config.toml
activation = "geglu"
positions = "rope"
tie_embeddings = true
init_std_qkv = 0.0256
init_std_up = 0.0256
lr_head = 0.0163
grad_clip = 0.5
decay_fraction = 0.914
MLP neurons of a small language model. Each row is named by its layer, matrix (down: output weights) and neuron, and shows model dimensions 96-287. Each number is 500 + 40 x the weight over its row's rms, rounded and kept within 0 to 999. Numbers have three digits each. A neuron's up and down rows have the sign that makes its largest values positive.
After each neuron's rows, "fires before" lists the tokens most often just after its 100 highest values on Wikipedia text that the model never trained on.

L6.down337:603485500480499546521572578492526488496495543539445525446530527585444499517510503471572415471551467532444524528493475593534500514562475544473452491444481450497446509618442476510561493470574456533478532562426544521570474514439493471532502455515489475503488490498523530476453505491417536541447543499527531482491528510487545523567430521456552531566445475558521527540442522511487523488468549473554483453514464454473532473466467504496545524508467563578568535518544591466518468485512492523563482450476483508468508621530489525565488528512509516482500522500470489523480546512503486552
fires before: " |", " m", "s", "1", "ano"

L7.down948:477543533477465542484509511444433501426499508525474490584539495525483419469570501489498502396497415462504434484440481518462529517575514546487556398464448502456553460493507501430527457463473415546515492478446491402534432417513437505500544504532463443483500445487488475469464587533556499498470499536467559529514517435477526470529455448474545524498445539507456547428543522455551474454533482558509541473463505488511490488514550465450535418469528543536434583569454543575542476503451490469489515501502518463500500512492505554537532514470566493484485491506469411484496465560426561523
fires before: ":", "s", " of"

L7.down483:470543582444455491477478473505491449530559601474491468454513498537552560506498488515489515511576516436451477529400479441481481515486475555443523494511452473513536471577464531479523455415583462457511484503476473520517470519485553497543448470486512485449481465492527488527559419556488509523482526493558476475516433425508473549509494501462453529579498526556525485524507430515567537471453458587497568490518534519508464518531470541510533477495560486462499473496471500520513535519533491495557529504471467434477470510586445584486606550507530537467481452534467450522475480478526549461
fires before: " |", " January", " November", ".", "\n"

L7.down876:508492545457457510479497457479453502560520523508502538509502570509469488523475446496470471496518539534561491504486577512527455538431530532491460547509468515512504542508530561492485504492469521473426443514464446540503521548522530545505449514518502478486572484436596508509488434528512474575493485536477529430450540519516556492465466498497434515570462551459499567461446478466607491461512520592485484613576545479433560490533546471552544572491567540477513482429493533544487510510495430504480503501455413579489435461517489492568502494483454425499508508580509446467485444473503526537
fires before: " |", "\n"

L6.down1861:436404510431480488473494555449481519459482542526547478464576509513481484511405517503501515459486509490466479514476486494454466476494507619511430460510643527478448481451516514508512479433476482474470460522565479515525530443508534533457463532504404523520534541543449499591499476534503452544454516513540494522465467510534535509524523508477570538581438443545491525450459476477501526523549488419502484508514476507472487509428510511562498491575535574457518493547406545487549515522511523517559462498522490475511426483529514507485517429508480482488469451478484495422515514499501485503
fires before: " |", "E", ";", ")", "\n"

L6.down1633:530502483501523469435498535519542548504495432445508482532524491472494520471537550591551473487494502533581534520450518535480503473470491466499501479475562435567443511502504512499457561452439463548590515513520502524446444490436454543428464571545494467512487512566493541484501463496511455498472521469478547502512501439527501442511460483556532581470418489481552526542416535550566503511430468569573502462530460430514498505510520512537559472580533484453492542502544475514469476431517450495529538518574519535516458455460445465486500587536473508494508511458447480402534466540444593568
fires before: "\n", " of", "==", ")", " =="

L6.down526:570556513518455513514538519574520461404534463449531531503464479566452517549469458499523488518486506479477510453539563516527474536475477493574516559482454611507522445536577469493477483566504506457480512496543539519476486505494548503516526484504524507443551512564541530442552468470485469496488508513495501476548515505515533562551428484560525522492440499573392466524488597487524518489555480521533511453471502469494514470473504479487509516500467499544545503541500534558452533461485557419488509495548437435451550532563453517475432479455552561501482491468437472485525487493523473526
fires before: " |", "2)"

L6.down1714:520489535525504470488524568499527552425433467513532486593458492530490475482423486495575531420471564573454528567532577416477442559541551505513437524515476488487502464525527517540471509490488508496582492487568543542544606541512447574559518536472519411463515463540558492489501508476469485512522524469440520504485527507482392516507522471476524503445492527520531455539397520572459531538505552482530539470526478510508481514453482473507478482461547418491516530484516529432513437436454563567533500499481488579502488609523539492495459388499482513465524524469467507474506493480437542478
fires before: " |", "–19", ":"

L6.down565:516456485470457529547537456542568523523479530502463633373518510518558434470503498513498580558516470491497507582450543471483459502536521469525582528515469550511487453490502546591499461502529490556446518433464524521469461481510515443517439479510516431494464489472475550418458531411476486455505465572563467521469547461604486487510532498516431426541473470461511472493484543573450465477542445491479497495521460479398461469552522399476509515441501498564518528565454517511433498474536494526499510487528467525448521520483503526463487456497519558542507511496451542545550491476452446519
fires before: " |", "."

L7.down620:509455494458489537537499512521488423521511495476490508436543584495497547491549419537527495522443546454496579524560511540441440436541522475486485464540493467442483343524493571523458492487512501438594540489492475567481462501525503540574445523444529502563450512555550535553496448459497498498529592538469495532496510480478528524481508541482511461458505498503496561526491506468503529484473374549590504467498542482451463447481464511504576559501514557536568497562464455478544526490490458505515543493519426497531499521517554537497508498484457527519499511559500509481494554494582515458
fires before: " |", "|", "\n"

L6.down1114:519466451512464502435482591476509505488491459493523475561502423514481516503407522501456433430456523511470523505464549520391480508529529459576555514462503483495527524460524461508439516490477535452511513492506460532527532463529522578454469456568399584597489507561486530526502513518486546541507494557497504524547582495568484521512564498498530410488499469473496593426472423522536495535508468535509519541537570510502476473433546472417469493499510536466485497460511481476523484485524482526444500507578440528445484431482525525547457434472501474454447502494543527486535512508469470496
fires before: " |", "n", "rd", " Championships", "-", " 2008"

L6.down54:544481453541498415438444443513452515516469518499498555488478470511487475494429484496527553534497542479413497606439477484566535551524539548553441471508428459492531494526482443492521465405524419522521469503507550506479556557496498568467532494480561494455512578518450463499480466515555540521460490452485518536508469532476483519510527478561452477449454496498491517482434465516538458431481526496509560479538489472494486482504505443486471528568533527586482495465550503576479557454534502461426502458521550439514526507513503518512518530501455507528543525467554432482498467569532500558
fires before: " |", ":", ",", " Si", ";"

L6.down277:531443503558482547440529455577514505499481470422464526434437511439541523459409487574429446575533545489505479507449542548581503486479539497464479542500466518462452476526490521546569494522538502502434524453525499515450506525584565524505505445524509465456523529494542459547523477539524497498428503451483486459492535432475522596543476548456479412487439540509530537435538514479538503465455565502518514522469521485457532485459500513508478464526483470471513424528496599530496501457534456482494510491494493515500514556490493494572573448518457438491424498453482490494471532500486494513
fires before: " |", "---|---|---|---|", "\n", "ga"

L7.down1714:551498492509487487564529524467500552580573421514442511476513537539482491512476470489485464512437422506527476462464514477453495454528478430486400545515420580515479515564500473531528469433433454459410441516411489503552449518581548491622552557444500493525551428578470463461528460554573512496500489491496461477477526472495405552591529501526518548477504559463474553562482504530488390516499468606532486411527561434462472479511538465499460512477442514508485540460519501439464472474558519565551507455494423503458539502523498469472561463494538522551513480474443507425507480538517527493
fires before: " |"

L6.down1407:457505399491501480494522457470508448525460492554451498440510526478500452508490397452514492530514474519487599466487545507512516448459528516454470570487466455473564419619531551473467467492516535423458493520533489503516447519560523513474425538552504551526508450472554441489530532508580481522449477492458414471465469432443538501540513527445562487468446509464544552536482469452484483493530499620531478579513546490516462536494547478457504487431456545498482479493531525434527512533470503520505481448477483533505508450533533526431461578539547496530534490558461519538436592514446499494
fires before: "\n", " The", " A"

L6.down1583:484473510435492477449517498450521515494453538452540498544454529488508552453422428509503492556528440527566444470505474569529475500480566494488545500570487504516498501504443468457525465459528457570549472571477512508542464503513475453472554556473548430415561456510490477497487516429443618471534466482526567547489501535444511539440445451584501502455464565476543512435519541482446470489463538465534540521445488383582516471494487523432513529521545465530520561520497517495513425453524548559562449456522436506420459481478498513536460477484482517513485507457469548457495512527458554530
fires before: " |"

L6.down1502:455461525523470445506451504479462540511456513517461447543395435474503539489481498555444451477542466509480492438458483564461537503484578522499465452442499521549531442483501517491488496553491475523505502458564480559565528562440589463483580478467469502452575506480562460538507530587469504511533450537490493493457542490434531510482557406454484546554487503542468542530462474498535471496478464513488466527501489511424473481547556556499432523532550525554544454467537482470535415549475472523538555491585514433445575503483516553463528568513437547487502545547563608508475458552541557538
fires before: ",", ".", " and", " at", " in", " with"

L6.down632:470449526527475526458529592489508526446508507523499495540514460508564542470482486562508532517555546512460519502491499549539540458473500558568524487482466514538467498544478429419486467517482495509515491501470505483446574482466466508478577542481519490490527510522542545505483530469506532544557495511412460484583560513438492484587553535442505578526482499533492566490504528506537492532462513559492510589453473491473514453480497500471484478497655525513478507544470541485515468554502513540502472534505494461494485525491503535484568469490463500452529485490511588457469461479504571497
fires before: " |", " (", ")", " baseball"

L7.down114:468513478429469525491487420451527500496588467478527449551556524496504493511517502462464452517523547528462486486474512527486522495532498510507427509536492529603462512474544457487521462443473541514500470469481497544526524498512505530505563492498492509566500501494438441522499459504579441520553456492495510435514413552483514450518520492498475580446586501481428584449470484482485511559545461554558524466565483500536479461504533535577476533507492523494506422487438492519522520496446489529457509482485416521495503471438464474569508488528478513500538560523472564480445591500501572483
fires before: " |"

L6.down1007:573503454441553486510509526495529499465476554544429546499513474444466500486540495479506483485521498513426532488460551507442508553565611616510547504516513471429479544556471573488499486495526515527472553507491510526440442525488507481370443406571500435424439550504491552474527571531473552510480449540492482497449414553451589468519531507478434482489467453511500502542432487560528462485526436514516467474524523569464516550520463532422516542472516509473467512469514467497522517494586450478467489493532457453509582469528480594518398423507508405460405504472490427488506406486497546516
fires before: " |", "'", "\n"

L7.down274:534557458518551615466479463466571514535487466456560490490499506513540429476549511487492515538490450499525457460454440569539495521511484442504538584491574462504487437475457560570509508490514532505545507463463513492498492468478463495458492524473544500570465576506469430510511452529540523549508496449509521492479540451467537487550504499415545553520471441494443447520472494422424532498481453501456463504486540555519491544442512508436481436496510463524463511530484480493519467486534475513501481473482492488588521527472449505529474525564466489498469519487506498528548483531535495402
fires before: " |", ":", "'", ";", "s"

L7.down798:547406511545481519524531494477461544472493530514475497574526532469511436507473495531502476478566525491563511486454474449495525487493490565539548530532511542512510515463453536528508475530537504539543506453546494599452455514474502548450445518495482431485481508510487478525557526455425492470564550479559558445528475453496485475515487481512504514452499528460547456548489511536506504491479513522593478575531467511537593514487577477576496496501498551469551491441503513487495417469477488567510518560468460570464463469523455454521426491530492494447464510510519525502451540495547423556
fires before: " |", "\n", ")", " –"

L6.down319:533516566550519549492539520484458455473456499512506476482505450500472506490470493505498502501500461552457480497501441556514538532535506531545509508461418449510476516509411574501510476572498518426424455487541485563497540585518506501585451472473571525498600501440439438456461550512557447440423469510514541487467502481510483542513517553501519529452458499517496552491488535502527447536501593529508460601502473490448532490473610525510508527528562502537586448541411554507495456472485596509492476547468567527542503542479461513457557462530473500510540505476514531495426519540457455474
fires before: " |", "/"

L6.down86:540450510480477469540445474532470509413559408485439476554563508483495548467479471526439413480488515515538507519494465449492536514479470530502512501526496549500468519467565507520540462438461523470447508473494560484531572522455544512482453507496529543451574527509532516503545481559507434461483543445487507442461492502551542563505485436495555504484499503524557428531469467499539513520484579480426478406519499487524567488488553424529548481596483575458504473525515489481563481490526462575552544504526460504521487526520495550481531439496522561561487549498490500492479536411528500437
fires before: ",", " |", "."

L6.down1975:491492449498486512478538499465429517498500489521586526488487544517506457506426524510563482480485495501482569447531536510509529444526523508482479540512551511478574475531524515511501489445567501416451463544529471570505461487524562398479502490399536478458441488455423476540483500557520486539455421490483495538453480469464527455496483501540558513452465516546531529469455468453583497527473505529492478502488526465492544484423518494581529502518582511552529435506519508487513520526535473490501554528530546504485517561403496564543575471547521485550503500440530468474462527540488523462
fires before: "|", "\n", " |"

L6.down1996:529495499523523559497467519566510502461504494489482443492474476484477481513427528528480535508468516503624546579526534506523495465462440461462491481513454506496535590543523451436479502608496521517501391533540499484516465516568468445505501462529529499490476537515487511509478547460577531503500403519518520489523557481448513488531498576429552456483518482519520492405453571494435442507547475541482468557542587457536497524485512505474496437507507481501495462613479544495367528456534484514476500530505536465536469504470426554507482515487529505539546432469450534555410487471453499496
fires before: " |", "s", ":"

L7.down354:496505439445535561456534469505399453471502461525439531499546539593537449578500562435489534567592553492496531448440543539518478475495510536481477468476540528424464519520460482562542544524520524581473514498417572521478454489489479471567501492461421477367555478415563526519519551539511555477448558575477453466510512464483547535531479460545481581515550517462550487509489466459504481549427469508540486549512507444432475510508481477474511555475457507468578502513420519485548474542547509485469471464483518517501506549582580534530491445543527531533532535535481472500463507466530467493
fires before: " |"

L6.down910:445530515507464463516478478563514471523465469560518495525452524491488486500531542451482562477488559467461538545544569438492470468517565483456503528499506464454518532477447554393484472492483447408449533514463501502455516492566510372537475394531556492511498539556518535558565444464498556504424385419534474550482491475442512498557500554510472487517466455453542506463535509489519483498526487525509498503501529509493456539488510553430528538455487436533469527508524563435548447481477536528484520477432497497495478502516561476526452424525455511491476473487543534473521519548500539509
fires before: "\n", " ", " ±%", " Votes"

L6.down1068:515585536515428562531401507510447517529543525416517529493476435436453538524470527547467552527574429505452552453460531491508518537484485495460514481533532551487463487541499596527546520509576486503425486451478531569449487451421593443527550488492465506451487476486510532585454520519521480533432502469420494413460412532500458488471497539472536581466465497464470480544483519417493519524465524496513502488487495501481471483480556461550473460501445513455531481532499513473546482486540502456487466536483505460534492465520551511540450477524507523493479435533492521481508432537519450508
fires before: " |", " Reg", "\n", " Democrat"

L7.down1863:453527427485524547461387392491527503423569530473568473562517512501514529468406378468539448514443573515471499563505470446500480433472489502565499421458529423510533527500498536524452498418532525509566533470491533523596499478506483448519549504542476578556449470522493527517489427466511477458470516394515530552562478498437484466507500500444519561512507523490448487500523538546547458522507469611514550478569502505515540472503475519489444466458498532455565533525511403508540565541452421482556524495467552473485499524533481533533478517480469425489434463486484546403549460542517532524
fires before: " |", "'", ",", " games"

L6.down561:489447507532482525473461549464538574519528454524526428536504476499416503437448555496556470525524508466438597469490548530502474415555439521517472473530493421491517456525447491566458536497461468505447556572519503513492599515381608503514490506509587479524494488457537449488500407497497521533501526519458496495469529483464493490564504532453453503526452528497481482504505446562499556504521500482496448510527489496473468507439563462504474557545490528512496578578585504481487486520461519519529634463477533430493482564506474512469538518581495517461549493498519558484475509462523483483
fires before: ",", ".", "\n", " –", " the", " and"

L6.down826:506487523458493578526575440501480454522418494474479584530431476486480546462510475514507564511459510514502421503540476529501427531533602479501557465484524528494519551535445475558425523505555436537516528488432431522565499406424486524558457474536523416481542500490515557458434555498523507484446576546450506506538440529525547560486506438492487568488544506546520490514561565512486472460515449539546527600566498529464526477591479514510457466485488485444478419410483482494494476520538493514491541483453483511480517531481519585484504480490401470513489522541497448455464478483490512488
fires before: " |", " m"

L6.down1831:473510435503455481511579499463544482477552479521575471533477477433493554545391486481511436447553450582485573523442549534492483564495465538539511484489488582454503595484535544405488479496531471521467474453507490380484469465567413465524488488554497489470444508467484546479486565459485566479522496466461501490496540508551553523535528601489482466441472562506511545530560522564496478442536496526490548474551541481514508537549491504458547515456583466452479509610532496479497614581458496508512474639519553443504500514486485464521451461511568506443484523538424546501493498504504530494
fires before: " |", " (", "\n", ",", "."

L6.down1248:509501551531539530474549482496451543475564439531493578497445520481451521497477497527483528507523501543498529500433569467553549509490548546481512476553546472478536488494475551543423467530502440501470505469489543483420515533514524506526529477547497481551483534513487413501520481530495456433509536483431507494500564571563545533424520420521514449420551494451464479551503503455525463445501465508402510446531491487532500509532561482491578491482514471493454508470487462431425447440583464461514528414495503360464464545523489562494525540515546521556476440505507466498571471537442507516
fires before: " |", ":", "\n", "rd", " and"

L7.down1082:493521473517516459474496456500538485485484435510552459497502524476480444459538549525497570461500528516494438473490540502542560535511553480500512561572538495448503499425581454476495483566422490475501525502441447472489450491497509447498573416474486504418533436453505534509438499533419551498527453509557480476490500525505451479501446508554503511489474445455520466572531594486498417492507500366398543508526447422548531510538526520542539541511567455533446490472479582528531454529487496439547516472492523492476477459517526451512513487553582457477443484493501495451483498533579441442
fires before: " |", "s"

L6.down1458:487477453510415479436483490496522515413508461433499515499473467513487472517513527512516567516401500520525569503458455486476468498489478477557488551434493438469556492503427448486525584437421459466531458555567489499557496537515538435428501458513446469477561535547484510495510494479565542468578458523527497543512459489506470454489461541605537552499431494486495479478450538531454491443511545493552528611604536461520515434524470505548508491516500527499498502562469504480416528444505520487500531404551505500479534508513537421560500504553511532525477546463475492559457524540506536566
fires before: " the", " \"", " a"

L7.down1812:473452569506488493496486562505414459523533394515516545533583542501501504573467542509458453510553532508483509504464506495560492492476497515476489445551438541418482443510417522501512503496410483512506480547573569506449431508510472513445509512472481461450550551548504547464490498589533430507513485564511521497536464492521599514502547570442521581521484459459542513590412423491443464479561472595474483515535479485506549491482488472488571493481525506552521542500524484451465534464543420525513573486592489419505534492592499530510504491533515608445564515507483534485510482540511477502
fires before: " of", ".", ",", "\n", " in"

L7.down1327:498491447537500482429483556497504454494474470551535404535409491512474489437505559582499528452464620474553486455488455490552489507499473479601542516515579456509478531431461539432463464579471494602502606434490479494500496486523543478524441457553498513442522446488541515520428467513505479497589517499522510437534544548502512510488551459472515476484541495499505479451434561492536506491544453472492403484490450561477457505527535482523508470539496434486405516453487492498533492528509539546533526528501455451516392468505492483608521432421455414432496490467450528473484458490517449530
fires before: "|", " |", "\n"

L6.down159:538476511527552580522520533526516484519568493483478451463586482475527419483536539522524479524488543443496495517392510473517550470478502505525506564546484500442463518567532523524526494482554489476378389517520519500495484517496499475491462534512483485490505431528521470564520444457532467457442503523517495498524511491524487520549527536436472609490470540530557459544506510545524517494480481493482512529476489464476511454495510431506534510476545536556505491545552539481543509435474540543514500518528490470422500477474433522500488475545543472505509487472425479527422505440520573521
fires before: " |", "th", ",", ".", ";"

L7.down1920:436471449507489430495478449497520446461497479467564499516503528545429411527470593488543458528511493478487469527579527489518488550493487578502421447508533503485526531532492527524458498497496533484549468526518428497488497536438459573514445509521481504504410485493466461485478586552495511531497452497539490418519480509409482550536555467538470509533441519525510529531499532468525482459504532486512541430531525542529448510471488539587496477475546445479434520532506424472474455539556434506430450495517486428507493507477527511514534469477477390472607472505521519536497618595492494445
fires before: "N", "S", "E", "W", "-"

L6.down1140:534555489474489530479465538412498544486502505633564542476471537505498452456464503463513481500549448514509506490415490500488521573509475515487480526458509460462576465545499452452495522443450425496578460534496489536571481486492530505547434473427507528523480502436566467538462506541467488538496463484511466470445559522575445503559467507496499466510520470507521553534439525557497501500487508433528534592526430478541505486582466564511485580454497453581471503516475474558485465504460515490461482524544511488533492552493492511553551507501537560560468441470535536481476509508557525482
fires before: ",", " the", " he"

L7.down1733:543560546444450497543515502465457503533506493459454566489433558507478488439535505488482532415501496515458542552511500474549485491467458514439441489515469514481518491578525563513524435443515621483469518502503521502519536469478567485489517500524530513477486524562491512437514461520563479395508563439443573570496481525472494448506432463538571491481518570550482529462456490482483479491496512542518481491563570490470445415551502516452526561486531490390495460465540501478428564445450488528439482536479445445468503471468482511481492535458548515479499463562540559426463463396512575546
fires before: " |", "/", "\n"

L7.down1087:455470529427491533462529572533398503449541527476556540473497511512501520518535597542492454461514543589483490468499465563561521575502413553444443457470530520536449572468546486601515498469534455430520508505545517536471507528477446510445495538494477496398482503529476524500488516504518512476478499534480523521522581517464555487451515564467535480442403572521534520547459515428476430491499483444441459456453419519477503468490464466560596477500475440497525483544456584508522477540497497563480526434544434543517576463558484486492508467487547600474511494510518441524504555546488560500
fires before: " |", ":"

L6.down434:517502527522471548475485482542499500530430547500489486436470470493368525525501537539464490511495494483559524550526439514479548448503523468482531485442595526532487563495555501488457529478484444502457512443443550556538448498537533416515526472467459398484453489528448521453555516537575464477461520449497529507403523492502533485478480462463524559451419449516467479518468529558468483549465591593545471570472391550378427486507516514529425537498529471543488500481451452497490493506583469518525487547476477481481502505470464482480503486496558444495509516487561547473569457472502498458
fires before: " |"

L7.down1552:444502496502537484453414464460531514450547533461514485481524458525447517551494516552533412506457473405525398505579550510415497528526531480514545456580508477492498560462562557499486573518544562532522414540496469543467570482555488414453431481479436485512444502529411563535602547519494542548479476493504553508506525510476496474538515450475535469501478439517537555490525478571530474505439533524486508469568580508538482557428507489553503485534503491504501464501498462514443528482545477529538500514520538518493455538442522500559486513528464511555506595536568465491437511546514486538
fires before: "-", "\n"

L6.down1337:505522485505496509483514457424543511497475524491507527478522499525446517559488532417463520518459492579566507461507464488556487470544483471582463555553455479502551539433561506589525510517541464575444451490530399411508503523464522517450521453566518512467545455507375556476549514489478529461435516562455509531461456424435562492506489511508520445509443523490542483565420546512516458473439487545463565461468497535490528474480546435515579484462515426565523507464492557523471502433506432486464482463587489410446460525495484502506436495473537474551390448430510461512471538440419611550
fires before: " |", ":"

L7.down1296:506445513510467569465519499481478510530530490524583556484549551492534463477473391464428570499510539471508515474514380540485492532456512496462479517460494556518512420531492532563408491477509514506503397495512465589511500532556495528528468535418451488505568567491483569462515552560492520505586595540477484518473509556495541457465545537548520497489438539465522572457534450481522499469532539516613547459513479501508485465497491580543509500515487487536556523510487505461417465509464491519509447467538476511508510454447473514431541573485479507554483531541479495464521517509529520538
fires before: " |", ",", ":", ".", " ("

L7.down792:479519469484543552545509542458479454513465460529552498432514531570566549472564490494585518455444414524476491360525465476449508513499508483465505461463463495450576475487565512518586505477457518520449527537508488445547544528463548538490553479500581561522474513507546473493524493538483462590481500455476489472516495497558489491566544450474488530471550540460495438486425458500486542549466496534503429469484461567472476485509547580503556499568515502485486488487461431453480486491491610488509497437417476509540530537501479492439451448539496565458541447522484469528451540484589494488
fires before: " |", " Racing", ":", "in", "/", ")"

L6.down111:436528525485525549476516455471481512593506509509563503535539434473446584494451485554470481583546438474456542524562532445554448513584486558480537520542470479377578501547429552441482393500541478456482520503486449481480443604449534533534503501471509514460463429460503520497563443475554517484555462452558480445502484528494479486545507517499453550442514504519489464548503481517552502468521498530496533504500441522491518577489506510467449494510506413512529488483498463416512532564410555524475473496556509550520554504492482535502485462498518525530429496474446373440504479484436560523
fires before: " |", "\n", " area", ":", " Party"

L6.down206:493480473488506517513389518511503421488507529467542478562449501450542545491503455480452530515545566460493549498519526469461509520454450423509508521530482469512527513536506431458478522450487479443474576478491477494450530544550526497513489467506467510479545523472506494522568543536569556561441524472466477565423549462465544500510459485470523522445441530509493500561554424509482514455489472516536511496527498521521515486546515549436494510481512535524463494449525547498517526562484468498526553425451477554464471546444508541490452514429507529527490529511542582584467472454549479567
fires before: "\n", " ", " 4", " 3", " Total", " Coalition"

L6.down483:448458538545506537448515558557479506521491508498475466475505494449444534477448492474508581542474499443431540525511596521490462549484481481550486494471448512553436482547519468481561466504567468510537516476492522513441488532466465530557437462461477433438567578466460501487466514478504556441502453444425502535464561486428491496473520497447495484486472537561494492482471500521458465467497468541533500516518515509544542471524537531498534467480484448473507563515436571504444472504487526531572444452489519530508542591515515609471508466541514446420450532475493508534459550553452540541
fires before: " |", ";", ")", ",", " download"

L6.down875:472523521475482516528468524535480478546472520512428506540566507555459590455539454540481460532475512568516514494517551532515540464561521597532518480504489474533562482444558446437517494476537532451491545510505542449427491463487442487502478548422573484485441486494497479492547477542519484483463485543527460497569538491504574539468515594475520533442498525482493415449543485505522545548551495483512481489402542452516547483452506465508532525491568514472474553420494515490450512539505543499533520460441476401568477511467450467564449508447560513553525461479499494513473526518496474452
fires before: ":", " |", " of", " area"

L7.down59:482510540515522575484561510455504482606538486544438505513472521534514485436525532443511570480532495432526505504520475507499497553498453423499416508514493461479516484591462506546479467482442501457513483537457487524511492536525461529516459582618583411565542480448494526472515493548456443470489485510566467575531508500504475467476490519555492502455482450493507585497479502485465481584517506585577487540518495533457447456489454522501446444531481493524553457522512458472476493518497551580488486499462482559557485472549525448489511495493553502446527543546515439484559504405502481541
fires before: ",", ".", " and", " of", "\n", "s"

L6.down1488:465483494439536515565561537462426479453441509522546535511525399438535475529449476462540497489533573528468485512468508502478518576485556497550467452551524497401521521444534469453415515537397535501515538424536489508462512570549424482472503574497431493516463500506437437578481467465449513481597482508474492559509466483496440535484532484506524527472532488594455490496434547498434518554494431506491563491541477537500493523530511485492447488609551505471533518442486525475526497513503533534520453526500453492468469416503508486537520543535449539468542535557466453521552497523465489477
fires before: " |", " ("

L7.down413:508460551481598495490550523510499520474430444465497489540421445452505430508511585550460512478506451399467474493526562506441489474478482530531517548490518520525622469485499503478461476497543453546534544527402497491549518503504479524535493559469425470522550468442461510527469493508481502493491474504519460514519543460423540532487455450477496480496497490439508490483487509457517515569487427592404438498530518552443533503545528410449498499545513468533520565449555525520523483570537467494597490489492437410538481510495496497471460560538476525553529437504475461459514440555460542500
fires before: "'", "s", ":", " |"

L6.down1929:464544616474502524487517478501457478493495497502598529503473523502551458470484571526508511415547471479510539500528494514488411497556493450576476485458460516488489492482454471512504509482494556499527538446522447464499558567438566546524525533512519453543532445480452531482418480542474500525598502534530500534497523533492564450429513401490494447454536559573509460456507453540504487580465501529507473486451497527505509485465537500518469487548505502483429523460491421515486524531447513580559501455564468466444537499527502535496463533558444552499561553479498524506501478508439530523
fires before: " |", ",", ".", " and", "\n", "'"

L6.down187:477481499437500518568500484473433539510494520475540526475555480541545527497514563493499499474514543549459447500540518439443442530573412482508513502478529553491521422445509531461504573479558474515474485543521538525453451509500479478525464516521538527526528516546523481506421527561470523531481507436520422519482497473472548488443480571501477497488492499476520506568498484447517469466497560455489573511459456493532462507503510469544484474482498442545498449554386506504482530468461418522464594508482495450545469471515469519519509460506562473490465478478458464500448508499522532535
fires before: " |"

L6.down999:508547542509509470518540537443504483448426518469452496515544482498483449495577496526483470495496513498556513497461482465578484436488591529560551506501428517483488448579491469434487437464491469474504526556524506500525468491564497479543523506611534463476555511553419509519546534455496554447459553489606517467564542445454542498556425463452513503510495551490461534496506468541520511498549503513552569506470511517536438503519446464507541521509496509520533525532541532521475521445492514477434501471466431509574523523512571506590482536475523477507444497500511454466524548511468550521
fires before: " |", ":", " daily"

L6.down1881:477440514531495509478525532512553506490464497597495493483528506490467506505456491467493453577516528508490529470505484509549529505531453580559461466535470454510495479502489543490398494438470510520467477515482536548488403482496501502511438560465482496502487499489534483497585523498434494482441587532431481511494548476482501519518501541476535493487482490441546511532495550571465487519530495549556457547497408440565552508543499459475483494490476565484526503386482496531481489466541512454480570534363519464583499507466546480494444543518498539521517488531434449519518448571476511411
fires before: " |", " •"